python train.py --n_layer=8 --activation="gelu" --norm_eps=1e-05 --init_std_qkv=0.0228 --lr=0.023 --lr_head=0.00707 --grad_clip=2.0 --steps=3519
MLP neurons of a small language model. Each row is named by its layer, matrix (down: output weights) and neuron, and shows model dimensions 256-383. Each number is 128 + 32 x the weight over its row's rms, rounded and kept within 0 to 255. Numbers have three digits each.
A block is one neuron, or neurons of one layer that tend to fire together. Before each block is what it responds to, as a language model described it from the Wikipedia text at the highest values.

Description: Name-completing tokens
L5.down469:127136082157080117124144152150127134107165115162167164124102143103125119119064186187177086136130171104121108121186114163111137112146125123051107085116128029153123131205152104131125138119092161050141075141135159146086152194078152054139144129106087105125155143093116106094115196130204105155110162167138132092158110113090175140193117143068165135125157096176140075087101145152114146132098

Description: Sports competition tiers
L3.down73:100074162127146123158023148129083135158135108116139121086112154146130066127062121212187142171158125149152080121126162182162092126142161115110090168136190125152187134110113192131154126111119163106091100084094099093129117145163129023152112158106150096119165177157129131104179158130119156077087109138026102121093160123120137142171163106097123166198142128158143130084110107129142106177125
L3.down82:117102166065169097098091110093078114116073120135092138150073150137113107080134122197125115149124198075165141166123112131182121123100113183125169138115165127149084116087143136165120087072139127150126146176176128127078174116126149143182117161109157192131142172128130095161109113167126173085067161089175189106119082147177078107102146121165129169109140153154168089147129119119146156142178
L3.down312:113090130206153092141107098164134120184109088156113144161131120068148179210114099141156136153117100164121138085120141077063180122152104136091134111131105147135106129116125112136158130131149129107121075121084079082112123162089087095145080097120135089157121126173152181155163124143117161177143092100131098140176092130096135093139150127115107073087111125163156156146155142164119152150091
L3.down347:090148150118086078169141147140140131120128096120132186133059122117122122127064107127090120107091131177115131169098108087161150149138147133143108137111114115141163176138118130096111064086103094131090144097133131172104125142112128057126159144098110106132111099091151157155155074143103171149141124162106137126074117142182122138112150187181126139093143121163165132135136147117126207124128
L3.down485:097106185143132163117100074084155103090087059118074161145155076150131165132089061130091148147136180165104121082109134137102145131136107117133115126136081164083170126124087122143154177162182141108124132079087091146112093166126162115172057170131155096137167128176170176095164125121128161056081119134076108177131152087118140134120143199143126125106074162098174133149105122107135137150159
L3.down531:147115084104058114122120129115150136164111158096131068116192195146168116124159110134121174112156111163156147100094189059098110148152087124141142104119175154083059171149134151117121095157144175135179111139053094114061125089098138132135098106106160128135171087077148125110149116131135077131093125117116200122149162110104099158135101090130092131142111162096063129207076133112095124110188
L3.down650:170176143118191123164162171117138142149079098115165147113140135104150084094119088091120099127160161113143078188092136167124124094113148124047161131124122147122131168135099076133152112107147102105152164192155079161120096124103145027164116111096118084209111101117092140151100130129107140089150097122135084120109084161163142096158112121120187085177100191124153138156118129099155173141169
L3.down699:131122113095149168163106149147150143140053117161098085177097148089173171176142156108090113140128173122107033120151156134139123097118124116112130102169140178048112162131113126134141128137109145126098076075117119125161168141068126134107158091144141143118151179099104098117169142140147081125162111100117063126145113154165115089151140122149120154186114134093188111210092131079130109107131

Description: Dashes in data and lists
L2.down63:108097095127098181144150100184091135093154094162138125164145113176121131135137125087065113139178146110110121119151130158141157100193132117098147172138146061122089128056111111121124134098068085111131128089110178161084162152173149030162110150091085097120144097133137114168097102123143106147126108099174195188168124170138174084060052136126118131173095167101119134103124128133184102149154
L2.down120:136187117138152156171124109124179163106158093104075117148128121146119101169138110171179092117139096094077096233175092083123148117149133120122106162112093079139171097158099174156082139138107169094133158142156152066114141131138099101122105179159123163131122067131172192140139078180137134132192146117132077096155057139091113152174079142081122065162119090110097097162147152126169148158146
L2.down142:117072133170149168156099142177109138147087138089127120177160121084162140110146132079125146140148148116105124094103165160088116187076114123105075175145130121164115143101184117085163147097101135109124140140167056058097135186118098074108119089163108153101116144138152178104120146175077136161147193134110136140117118132146154145164134115171130161151052140208115146136125139161129112155157
L2.down518:162182130096068119138153144189073087169143166096069156114172116151197072155151096201101098060143143155090078167110155132147149139145109063099136121151187175147146104144109112142147136117164086153097083102098130149065204119085121149148114072110129117123144054163133105154096127174123137159134177164088119132112108170082190092155086162167131151131064163105154121172179094128136185127135
L2.down584:145147108145102192042123106123121138127149191109144156104128112174099149136096125154091153124081095148150125152155136161102138079078128107095191122125165084172109094093124143141171139215141180174109111097147114158166096154166101138133138200129147182136167144076173126133169097115163169098151085100129100128097152155126139109122127089129250095118103070038036130092228151121157115137158
L2.down646:114066106125170105196196120144109169118064085101078133125092129151070056137149100134109124132123135151142109121164133144148102103213125102128156145057126103199158150139113141069148140117110144087066168135134132137104110107134122158159143140159103140136131147148094042139142103100076107113148090123158142157142127172113145077132103140112079148151104189110161137164164129152094136139091
L2.down676:112117130112080205186087086152109124175117086089142080132079048182189106172109109180136133172088099111136110108094152107143149153029097154125142124076079091143118113110125129109089150166116146143058098176194173152148163136174162071059138134135075195123114114160143191107076090139116053151137182150079193156125133155124137112094093140146142166138117178133126064079122111144092135147068
L2.down748:076149179165142087158150097132142111122117140146164076156109075082137083084100127130161125128136080134191143092142109117083165178155108143155141157152111101121105126149102098056115109139066110121167178200064064135074122122110106062134135129082093081124209116138159166051117169123115147160157142153096172200093114151165108115076058073197095101135127094118133089146188186170138160150118

Description: Of after nouns
L2.down111:079149134165162113135181086149109129133151103084103117119130103088102150151091128128115159157071157124153077132108075195116186144166096155203105122111107164123145109123198101129144082130123153113167163155130116074132097087168070132140125089132183146074157128129172099079144124095093083120149091152169152133162125094079170123136139153129094178127089098103119055113147093151137103055130
L2.down212:123195170180143101117166103092105129126138088104167081172169064155088120128074146135100066099105097198163109185085129122138143117113062095150156160133090086106145074151110113086174148189148161139113161140096144129158064152123150123132157113102109092141142128178168151136132172143106145074122097145135191099161158177146075093176113156134104137167106122103084163123123109168154094211180
L2.down313:162098084147126130104140097133087129131108118144122070161169134160083139153128130078161096137106146071150149019125160126133103167085065156167169166052170088080149131091149148126130127073157157121145070116139112144025126172148141191147138138133148071177113096133115117134102134122162152162165173080111145143112182132112158131094032114122163127121130081150202088112116177176113201161168
L2.down330:125197131111098067070088115137097139119110076083090145075107161144113096074090129125131128118125135103159115105127200149160151110108120123131109098135150153164123097103109122123167194125132163131109119135089085126100123118099160123156157121127122139057124127126133177180150155147163071158152119091144190230172115174114118130173129133150140093118199172204155158118164120146128178122140
L2.down397:141158160104124124088116149141133129165099131125103145175154155115118160151129143171211217146165151089093128073162153149129130105085146154135149132096103068105098129083114181104159125110160148108138097078131096066091101133179140083140153148139122121088145182075137131176061142157093141155095129121098068099152071122125120135098101126118130091122177170207151105141113097128099143074144
L2.down401:142077135128178132104157138117098144098137087104148162082185111168125200039048122085149097150155165128123090106064146109088097187108112108180126108115139075145110138088120180078086184128102120140163165149142138138182157105152121096110134101155181057155169105171128129144100158146140116144093163151140105111038053152140125127115086149114126119166163169103137103125132100182049112077180
L2.down582:155130096141090139149136113144115089128128157169122107173098159150157164093126154134084130128095099116166122073107146104201096097147130120151112124131086068155132142121123124145175171077225144143117125139117140102171148140125122100178116130096049122142101147127103216183109149192135086157166164110083142139107176124105072173142119188152181153152140133142130134145147142136059134076140
L2.down759:098151155099117065063110135093083175118119177156133148100129086080115137128121137160096142105125163103138178165080118082119100064162100147074148201109165058177058092106126098169153190145174121108138147168143138110123155152108097165129151154134134081172117143119078196142100135100118084129121100125133130124146113159084122163112097159145119170097155133142060201082111125124136118109114

Description: Mid-name connective punctuation
L5.down215:155123115134117138143140102084146141159160106146158099151123144094114133135132144159101151094144137122131136103066149116134131137137136105146084160140092150128090145120129152127029116128141143136141129187111137152145112105097153127107068197171017125053126139136148115196107131145124062092103058151097103124124118132182064065141121072077116114120099200127140091096142123100128148088089

Description: Country names and -en pieces
L2.down107:088216137089154117088090156165134101074116104105128147126120061181104146145148123168132091170105137177165138173130107126150181060133100106103146177119088072110114159131129101149161110119150147117130096142081138094116134055134173140165123154122102106115137071166184123139054135150132158176118121106155081116184050095106126114159130119121123079111111140166116099131068149131121121217108
L2.down145:102047151172088204118095127170112172096124149133101171188140030178141215085111094192126101117127106119142136149170073120131184164166128152119143096173111101135155090139157107171063153129090103158086117132206144177127143129165162115161115126126076156215138113079137160111141143090135114118129154085153107090088143095116102131070143121126130060141089076132095120157141088093103154097140
L2.down247:135152137139160147196175109121108133082137157194149238081138135156157117190133166109100089125156118110137103165114092074120139117088127150148186092116149161188162163098162073100056104093132126089193112127127133053080132153123167160159149167069128133179172147124143110125150154129161121111146062066120074154064122107175115121115144129118143118088112135198093050132124117162173121142126
L2.down324:104188116132153122101095130152110096111140114216072152178153169142102189099158131092143171156214114142165064073117162142077136119169153065118095133077167116096082143141170143126159108153086163144146085072106141126133141156117139189123187131153139148149120151094099163105102108153149120117171140131157133150124165131102138103142137121062115129142113146111159164146111111164082164140141
L2.down382:136107141097120127117102105134149122104120093136111127173123110200145126192119174062120142152158114116111166134104154163159126130116113127167151144115115116127102096186101135097098103130162080157076118147072106163156094161183087137143135163112115071159103123110132083186101118147128104077145128164137101099137148077075064137144110095107110154110154143136126134140120144154051155138097
L2.down426:131119122098101088152179131100150097121178120087115099077136141112099064152112160133160101137089170155156102137108209143137184064115123129101140117141120072106160100146076140146124107123144131152137098103123156144126137084090140145080098076175164098116194150108137133137163162104084119145185084117165079144066132126059150143119197114140178115143137106115084133114087125146188067108121
L2.down532:169111119111135127095118077101080053123152085194112150173152141116045079154144132109128129153095076169136099080131094141098133141093193108126101133156115133132141142147122150131148134116142148099104124125121120167116095116111138120111084048121112126132145083142152164150113182220104124131137103123046141106110159135157177114179090170091131141104124145099144141133129111099131109158136
L2.down728:142166113090091121106143105134091115098144104106089164132139133093166155159090117118083161145094105079132097123177101169077163061163064158129125154151116151069139080126066105118155146149107133111119151115104076132146181115149106145188174146108153105099103090111129139120116146152127110117131117117132130186101106130146146147082129161130087093096101111112144108150100177097168093162101

Description: Sports results context
L5.down313:148154178189079148148076128112145119116105171118190102104125098106109159124072208127107159123168080177125144141084139130187123177170048160151055109127126143133152115128165132107155037136146078151081151155157113086160068156127166104106117148100154127104155132121102174136139118168098150139133110061111122129127065139092152140142171137136117132144116142149125206105159114146186101139144

Description: Partitive "of" after one
L5.down656:148167168145152072122141176125093153135111133134117189120110117152141106163127174134164135097112182146121120159151086098161115149157091185175157127075127149075149155112125071126146124120178120143135190097108172086082102148158104128121152132101123199132095134173130164112186129177149074171144097090113146118126114145191086104118088113101133100159108131158118188073170136134078135118208

Description: Compound-joining hyphens
L3.down109:099096146069163114119027118103150110154169121116142151117096196079140160197104129137165120092111141174158116135121042108127142173134178174058163165128145132090127146124153186107100132108118136141135106140092103133206113141135113191145140174167088144144144142100101064104143154072116166124166118130141088120129120056146131111115099118097109153116128074151099122095085048123096116170164
L3.down190:125107170094169132122116121166132127152135118097150141122125114128150163123115127046159123126112138179142182120180167148112074148102116085132186153108120151088096067086154133137137053098098096130164165087175092066127116186158171146129091138082115113092155169063152141120093135129086167138114134079161123142079124136166148126094087075065100153146115130132116139117082086167161151163155
L3.down238:136146090110143172067124058142132098153142126166124082185136120168122136130131176115173086167119099133091133098165183129129126187034162097187122100109111133083074132099165155123144213072120121134118157147120029091085134132108172148123069139103071084120168104136162146149057164151126103132125081169106181100174177138161095139138159132110115136160139107191154156150103134151139137133206
L3.down253:111136181111158130149113077154149097183101144116146143169104091108133162042147118112186110153211089129087164147125139099184156136168078117152113142106131107135120117125171147107136086066117149133150162152113215133105107142140149074105104165158088093129183185173128108130089162108133094163105112106108133139089100148127145083133096139127175089144113153129124117105088114134110129118128
L3.down444:130159105138146128143104136123127090151125081142120100097139099073141094147140138078083163130153080180130130090117131166174129170122141080120148167099137160136148095177109095136105111074119097138138146163116177194188115140107132196116107212129142099121178138083142126139113171132131161119112113115192130145091134079114092097131080137118145130147131125168063120093110158099122095095195
L3.down484:137163124060130169095096090153093102167118164062075142172140137168097048145151128198190107097165131120088164126120162069127113155097141105110074102173090101176142080178160102121164166102110139146163136134181108144124120121153096108131143173111122111086196121170180157128121114145182112067057146118158189168145141130086065076153112142118146143125135130130132150093117150175110143100124
L3.down632:133073066178151127115135119041147111198113117080087092142110134094090147132150147155163112144169086101097097139107113099094211110064089107130115159099040137088077118109171124137132092098126119108100110132121059075131137127128175147192157093161118143075170124117159153197185122110122085156142112098121092118114122155168115103136158181086133107129139109195061098178164150164097139152123
L3.down643:135127129143143170135159080177185064174129091109113131142141108167155071111155152177076144047152093103122146181097184163121148176082155115131101134121106156164114120039153130116220116098126104118108229131108112118066098103107146091158106100109089049157109084188153109154130107179083150100127202143106182105135090118133128061139124105122144124161098160101163131122095092120109134131175

Description: Sentence and clause boundaries
L5.down332:139180160143063061158139141055098084142151128115154139125075084176122088156080150122157155082129132111089133103143114133143107131111170151114139116141136167155152169138051094095134183184151133169130079144118129145111101107122138223138185155129120188146183097146140165166091147124139157123102111187072125106155126116090120099178102142137174120159134067169183163145141171179154094106112

Description: Line break after complete line
L2.down163:131140135173132135128100155157067143086179105151109116137143164102106167124163100106160206102165174148112118116069197195109145121120161090114125136138164158075172099137105193130135092115111122140174088124082132099159157123108149123109227198140188107127126121167085118159050149200134109144111156142145125101147175151148181126141141097083130116124158107143164094120119118127138144149159
L2.down256:120102110130105188168142132120129178165122174154117161151089109107067024123196115161123108127110112062129132111126118139118107075114131158141121117095116088175156158039093174071100122062118139150091128130154051122136135146078099144097079155162122097122156166101044168112147132154073169091136180139090089133134119081099173133159165086148093188135128169152166125124135125163146143165113
L2.down265:169120109133100201130180074177095104072172167159190081143117109073128102166134197129119116155175103137116077159113114107190124097167164119089111118131169086191111137082100100131097151058206116147118188165116118126070105180095130137161068170110083159187145121095115198129185128075132141113077148137159102125116153119110143094129104144153171148116134104147076106160087127140125111101136
L2.down468:081187143116101209150149074140088077135173133104175128120087117164153106126127065142095151163156097132166120158104185147146093096087129121204111110140123121197155164147116135120096169106115144100144097106117129146108183154179094022111102085153115099155132103168156175140117126174124062093143178109119170139131107137111129154154070135171121124111065125113121138128162162156156124130116
L2.down480:162171197090157102177120118121139130094160175129131164110090179174121101130122150126093084103094137121143122107105099074128075100166061081124123095206088160164116126143133101117137141090175112126183142145167176121117208140120040099112106103067092137127160115162127130138173065139145106128124140138104144177062078134107136156122115138176122163144082116168176065112097169130129121104125
L2.down493:136121158129097130087184100199122063103126204133159164151127118152168030163140172100142103096114100152150136133176143142160073148203048127165089112132123140148101113089099135133135133137072223121129133149101154139075097157127165132135080125117142139172163114137099174159112080139131160162094149150112109127088133200172106162139076134135145102180180151114189063119189136119152129129123
L2.down623:111150195113091151161205142129129133141127072170122119136105168131094157067154131153171126142120163150125094121128136183135112133143187143144176154101149160178168155059145201108111161156053123090113125138090103158096128163108070091076193141100114087158132094109084130190107126129092177130093096090109153123175128096105090108207103119043127142157139109119186078119151148158128146185085
L2.down733:162084160109147156121183125136082149152144099139129148116097098128111132106068130153045129096167159126142135109091147150111123103108126146121140073079104125126130103169125090155149163150142155107151045163107150126078101078091121207167121160122114148108146076144155200127091227079113095089174074134080117124142159126048170124062117087154109080111199120126120130172139139143127134126094

Description: Surname middle/end pieces
L3.down35:095156082119063148092162167162129128105168143120121111038143083120109108038118096156123078120079141146087102128124123099143144032118141100168116165111101094160159124141132090145135167181159119119202111176125159146110150109154149138118162126147125133135089113145102124126135139072134145114159163129148175108101109113116112101085139157109099154170111110139071124082111150110187105159118
L3.down45:143103142153171088064125145169113107136090166105108127127140136152126089119135155137172119151129117178166134124124157093118149146146126126097071145144162134077115145165118100146195175126066100074108137112087117106149161126174166148166108142119147135115132135152157138152156136132125163161128151148143092100163057099167178084132111137140112154074113139122084121098111150115182135141152
L3.down114:102137067147143129148158078157159082161107118139154102123120091126146093142079138105213095063115159157159153090198128106119084143135161146179166066175130079124172115092092154133127136157121059156159117105110160164127111168106187059146152123122124128117096162132129185153085149099140099137100108141118128177115085038164065169162138173132084158105085131133093128096108130136176186157080
L3.down137:162076170135093040139159120133105093113125115138147079070088117108081122203085171128084107135195057137125157138120105136143147127107126144179187123202156098100191132149141162161079165147146133100160109133124138168144059111178119138192168130117155174152155123171124125140137205104093106090138159136147154130111132086132098122126096126110128135149082141091120164149139114133170158163163
L3.down267:020153088106146139093136158071146105136143153088170098126102094151124102103080131148108158130102178139111194117180116072118107079134084149172110151113079145157145114108136057142133080163025116126121128141116133097157089102098139197162154159137095115128123121139108109107121091114096122123163106154091109152083139148156094167093109132155085113051087148138164096143086094112188112111066
L3.down331:163118116104164139162155126203109093075161164158118153123125164098107155114097142083095107164069125140163116099061201121117123089127130127101096136175118081137164101142185151148048179145188087091159136088085130116140114127123055136105187167168096112116088139129097117162129129135121138137192152162143128127124082114096105128118186134118147168088115118112207133127117139113139153107145
L3.down509:130170074104100159166140146146154172128140126158155167146137113150140124145064116141122221161056111154076160120111149178107099114160176089117094157087144112199155080179116123120130164162079175144186134106071107078112148123167155106096115155149129132116164145099098173050111097156134132090155116104122186144118191175092182064107136134116125106138152110196118123132152113160068166156142
L3.down756:161142162149134197121161117165124144152161103140136097144140155140107134121071140064161102117069115148124160127147092094138109120136121166141117103101054079155118121125128144162138111101094127128168112183139168143100166131109144173103193112130093142145091131150113151142132175147148111130153157165099165103132120088148128125124084118090083163108090201132125142119107112094125133199113

Description: Of before named entity
L3.down125:137165152131119125109128134102150076106137206149151070124155101175129099114101097125165135123150087147074092170128138095143135099189118107162130122124150136171171107114092149102169097175109065155138163112158124104069100187132099211141140120148145173093126086133106128144121137142181130114124157102099101156137113165129138151154124116107086137083090140157093213127119103192189164152128
L3.down388:108158118084152115130141133129116078196159130124138189179112104109154189099115131174124125142080134176157122114105181128155095006142098130125141091126093052084134114142111020097121154124124093146115148100124155130104149113117130130086168091139134122130094133159141112095136103113095179108188124118139114181093146150087091151072044155187103135155134180032116136108104138134150149136132
L3.down392:081127106116122143111098146164133106103136112073080082132084163112110093157128114110140118149135137111112098170132050071181128117120085087084120142071164160129145161132078088073144153066098126166141102146105249128080162071132086000058116135121166115110115183104094128120189098202093116110154157102146122106134118153120127137125049122136128161172135112116155110119209098141105085117150
L3.down454:098127113129139172159081146130103141134119147130163102157091162061088141160147143152165093145133104120125109093113039124093157168150115073067144088136106148098068112127165092106143110189098158107124160154121092109171063117145143076059124142190113120142154088137168169142097179232079073118085138109135104147151111149096118140115103147192133149188113117120074122194186166133151147121104
L3.down463:166107208100099135105087155077150119132139155115173157114130099075183112154147088066169113090084152185185104120091179157137087128108096151101122111147079128168105108113130134135133127148100144078140107193057113030144129110115187141147150097101055131185154133140178114103166110126116098110120099158142157147100117094136124146110151196121072113114089197115150154116099140095099131149097
L3.down563:118119084108125115102131147181183124189089132106136121172120097139164075153172078078178132124151158130110117150108100140109114180070085091105155181064106145139098120122123122096142144157124073137128205133122131161123077087155108128136166119189197134105129091158135151163140118142084154115147151093110142131141157120159118163122091167148137090180124138107074172112078191095107102084099
L3.down648:105148162140186113095131102116184107160164143151194146123119150131134126078135181095129090040189136150120119147144113124160103085146126129111152115112112133084221099116067133063138105144123097098136130134159139105130125100153198057128151070160124110088132112101164097140188118133127127104167149116138117105129172168189150132109096079157151116126202100149133088070110120108161181116133
L3.down705:135131061136114129144051124106152062068134244116162124155124152134129141154130104142118136157106192095116111155123182127144132073104112144129117109113070096168131155151083100147147156185165142110121150112111118140202096157119069034120188124184131155109108137133143156131122200124150130106170153124153177140042132112142112143109156176061111131151128100137134111156119156161154157139109

Description: Line breaks at boundaries
L3.down0:124172142159091124112129083109160132129148118135119118170080093117121188113120171147166115118132082187178061132141103116084135109135121153114136099152127143080119124120149127154129159087112107101121159131101096123112120197118143104157127085081151093105085067126139103107117176150083121136099129089138154138095112084136111112159119096120142133157131161188147165176137131126064074148195
L3.down24:115102145102101121129148143067143175128118126067135145143141139133130208177113085134145121129111118168119066159136112129103091159071123094153125160113092140155212130115095139103107091075131176125145111139113056160110069126185118000121145127189171142118145122126066147124153180147119092204146145113101148121122143119193146193146134151131149088153144046078130084105112127118146161142123
L3.down225:091174075160092121113186069086148129089080163195154175080107136135118050073100171137095137201144140158105082171145104121120171141148087079152164110122102155197056089100130143110188157134080175126114158135071099142116110127146083135158123144120121112154233110131178138153109128139086123100126122098161103120135104122134105163115061136128143093119146142162109107153110087117114137086132
L3.down247:171159157095208091114103135090091121151144088094144147069151162090094165151116110107160128063126156160074153122126153132164149150166154174127113119129101120085136112134174107158136116130173097118181129130117126158108121116095094193174103132119171148061147136079106108149145097126132089082147133125156144097134155140155138146146052090155142109112126115135145126111147054070125134146083
L3.down409:128171146137048156138166112167068120148117108102132112173055148221092093181168141087097158139140124130149081095109134103151124069137081150061179120120089145159169140126178104126148153124101157129108172161141124065114173137142106097109118155132104169144143109172151118146126114170134093091170153122168132068102123142126118109126085133105126147153139128138118160175131150148120169136152
L3.down438:058172225105164101161084116157134098142152082097120165107062107128138114112083094123097132125151071149151078173096052192137114158110089174146145144112109175159069167133112124209072056138094106121077115125103095114069142138152135175127143111165044106131123115154132121172109190136062098142143148158152116137091183143070155115113150084116107150158130100114125104166093096183113133205114
L3.down450:099092133161137086082160105129109145084139174133150133156135080175135153101087145140137102214092131151205152123139128133124122098164136145133130049132067083180119112124069150098042171181147155107096159167148093062173141128181138180111168131087123151161135136152093146135084119101124057058099135136117142119146115112143123129112116108212074102136123128111091114167076129132119147111148
L3.down512:142192121058131166162139106135145119124164118097104118140096174094126186152099161145151165161099137179140171131084123134099046125180234130138152134151177152171121155182146134215130116117143138150144098109131168087089107154149060101094120150126064134064104090153131080119111160096107146148106063170121119155113099110066092153123094118115119115118108102119115111130156104157094143092088

Description: Sports terminology
L2.down190:099125119090093119118057110144120161114132095205111168129178086149132119108169167159166124078110113095113131181185112154150125169136186122134104114133148162162139088124122122141144126098213155094122192148109165159141089144146108113181105122141195086090134141130110114036145094052170107140113101108123095107066105064158099113145192153165131122143105120131099139103101095130131112118140
L2.down219:173097139089101110164138147159059195151128156133118177114128121141100084102080145111113113151109123139093162077091122139139113093134141128102115153114099111082092133095067096071141118062150212102126137141120100093142074172151160121160084192143184121092050115105124100090149142095150136128141078112110131063136119154139069115112123120093109114117155089146215118128122117141156168120164
L2.down223:114094156154134152113119081092179138119138096122121116144144082110108154102162140124085106169143078187130158127117130170113162081094114113155126087112127160128122138149104109138075111111093119110153125126187134172118112111125140115157133137188152146136147099130181106154087036133057115102114068167118156095112134124166130166104180132075090184067097113141143169150099116141151149154182
L2.down235:170076122141049153103154108125102113194120137082118133113093099116117104112125132161112086090162121116170089184126113116106142153140134191221182156111096147095129136084086156151146148110172140118111130125104092132074131170140142056159115147154189175068139171155178090129121141117128149093171078113079133173137138122122126155138100121118127175129099138115140141124114082145140152150120
L2.down246:164165107119115112083130192141105136141149146176126113071127099143164077069138085102191122083160094113082149195123089123173104115151118134158135107110218107132130126157168133124127089098147117179118143126112103115100184089105120131121135128129071135136102124107131078162156092108169064153181127134127133092144109093129120207141166106188119148110135172157078138111128142116109118075094
L2.down276:097148060103137048136137085127112137137163112085151138111156159134083111127163166115137077137153153110136056137149112126131147101139121122189142175088096135127130117097153130123127090077177068176099132218101141101133106123123077066114110133125183123103085123119134083103167171123182112109106071100162149107108181111065105109120106115150112136105138178080092102095110121145152122125126
L2.down282:125140133120200144142061145147154143188115204132103159130131108171122139126119156160132211122137114068167068161139175150154086116129099106087136180137135158132153163103130178094140174132143126091110141162128107109174052178119116183117146115155101162169123150066101072109118075126080070099095120132139178128159156109094171140150132100134125139123138088138138086144131104138106133064152
L2.down408:102111104156126103134160165115192137099126126102138096129061125100144157101130110096111159157122118120058150173088109135155102117146185120152118083116096063111105135130136130183080156146099117115120096056202110136128142113142068189127157134125154137138175136201088126123145155126169122102082093110182187130102129139125139119175174150101133097092112117175199163143072086131117132132162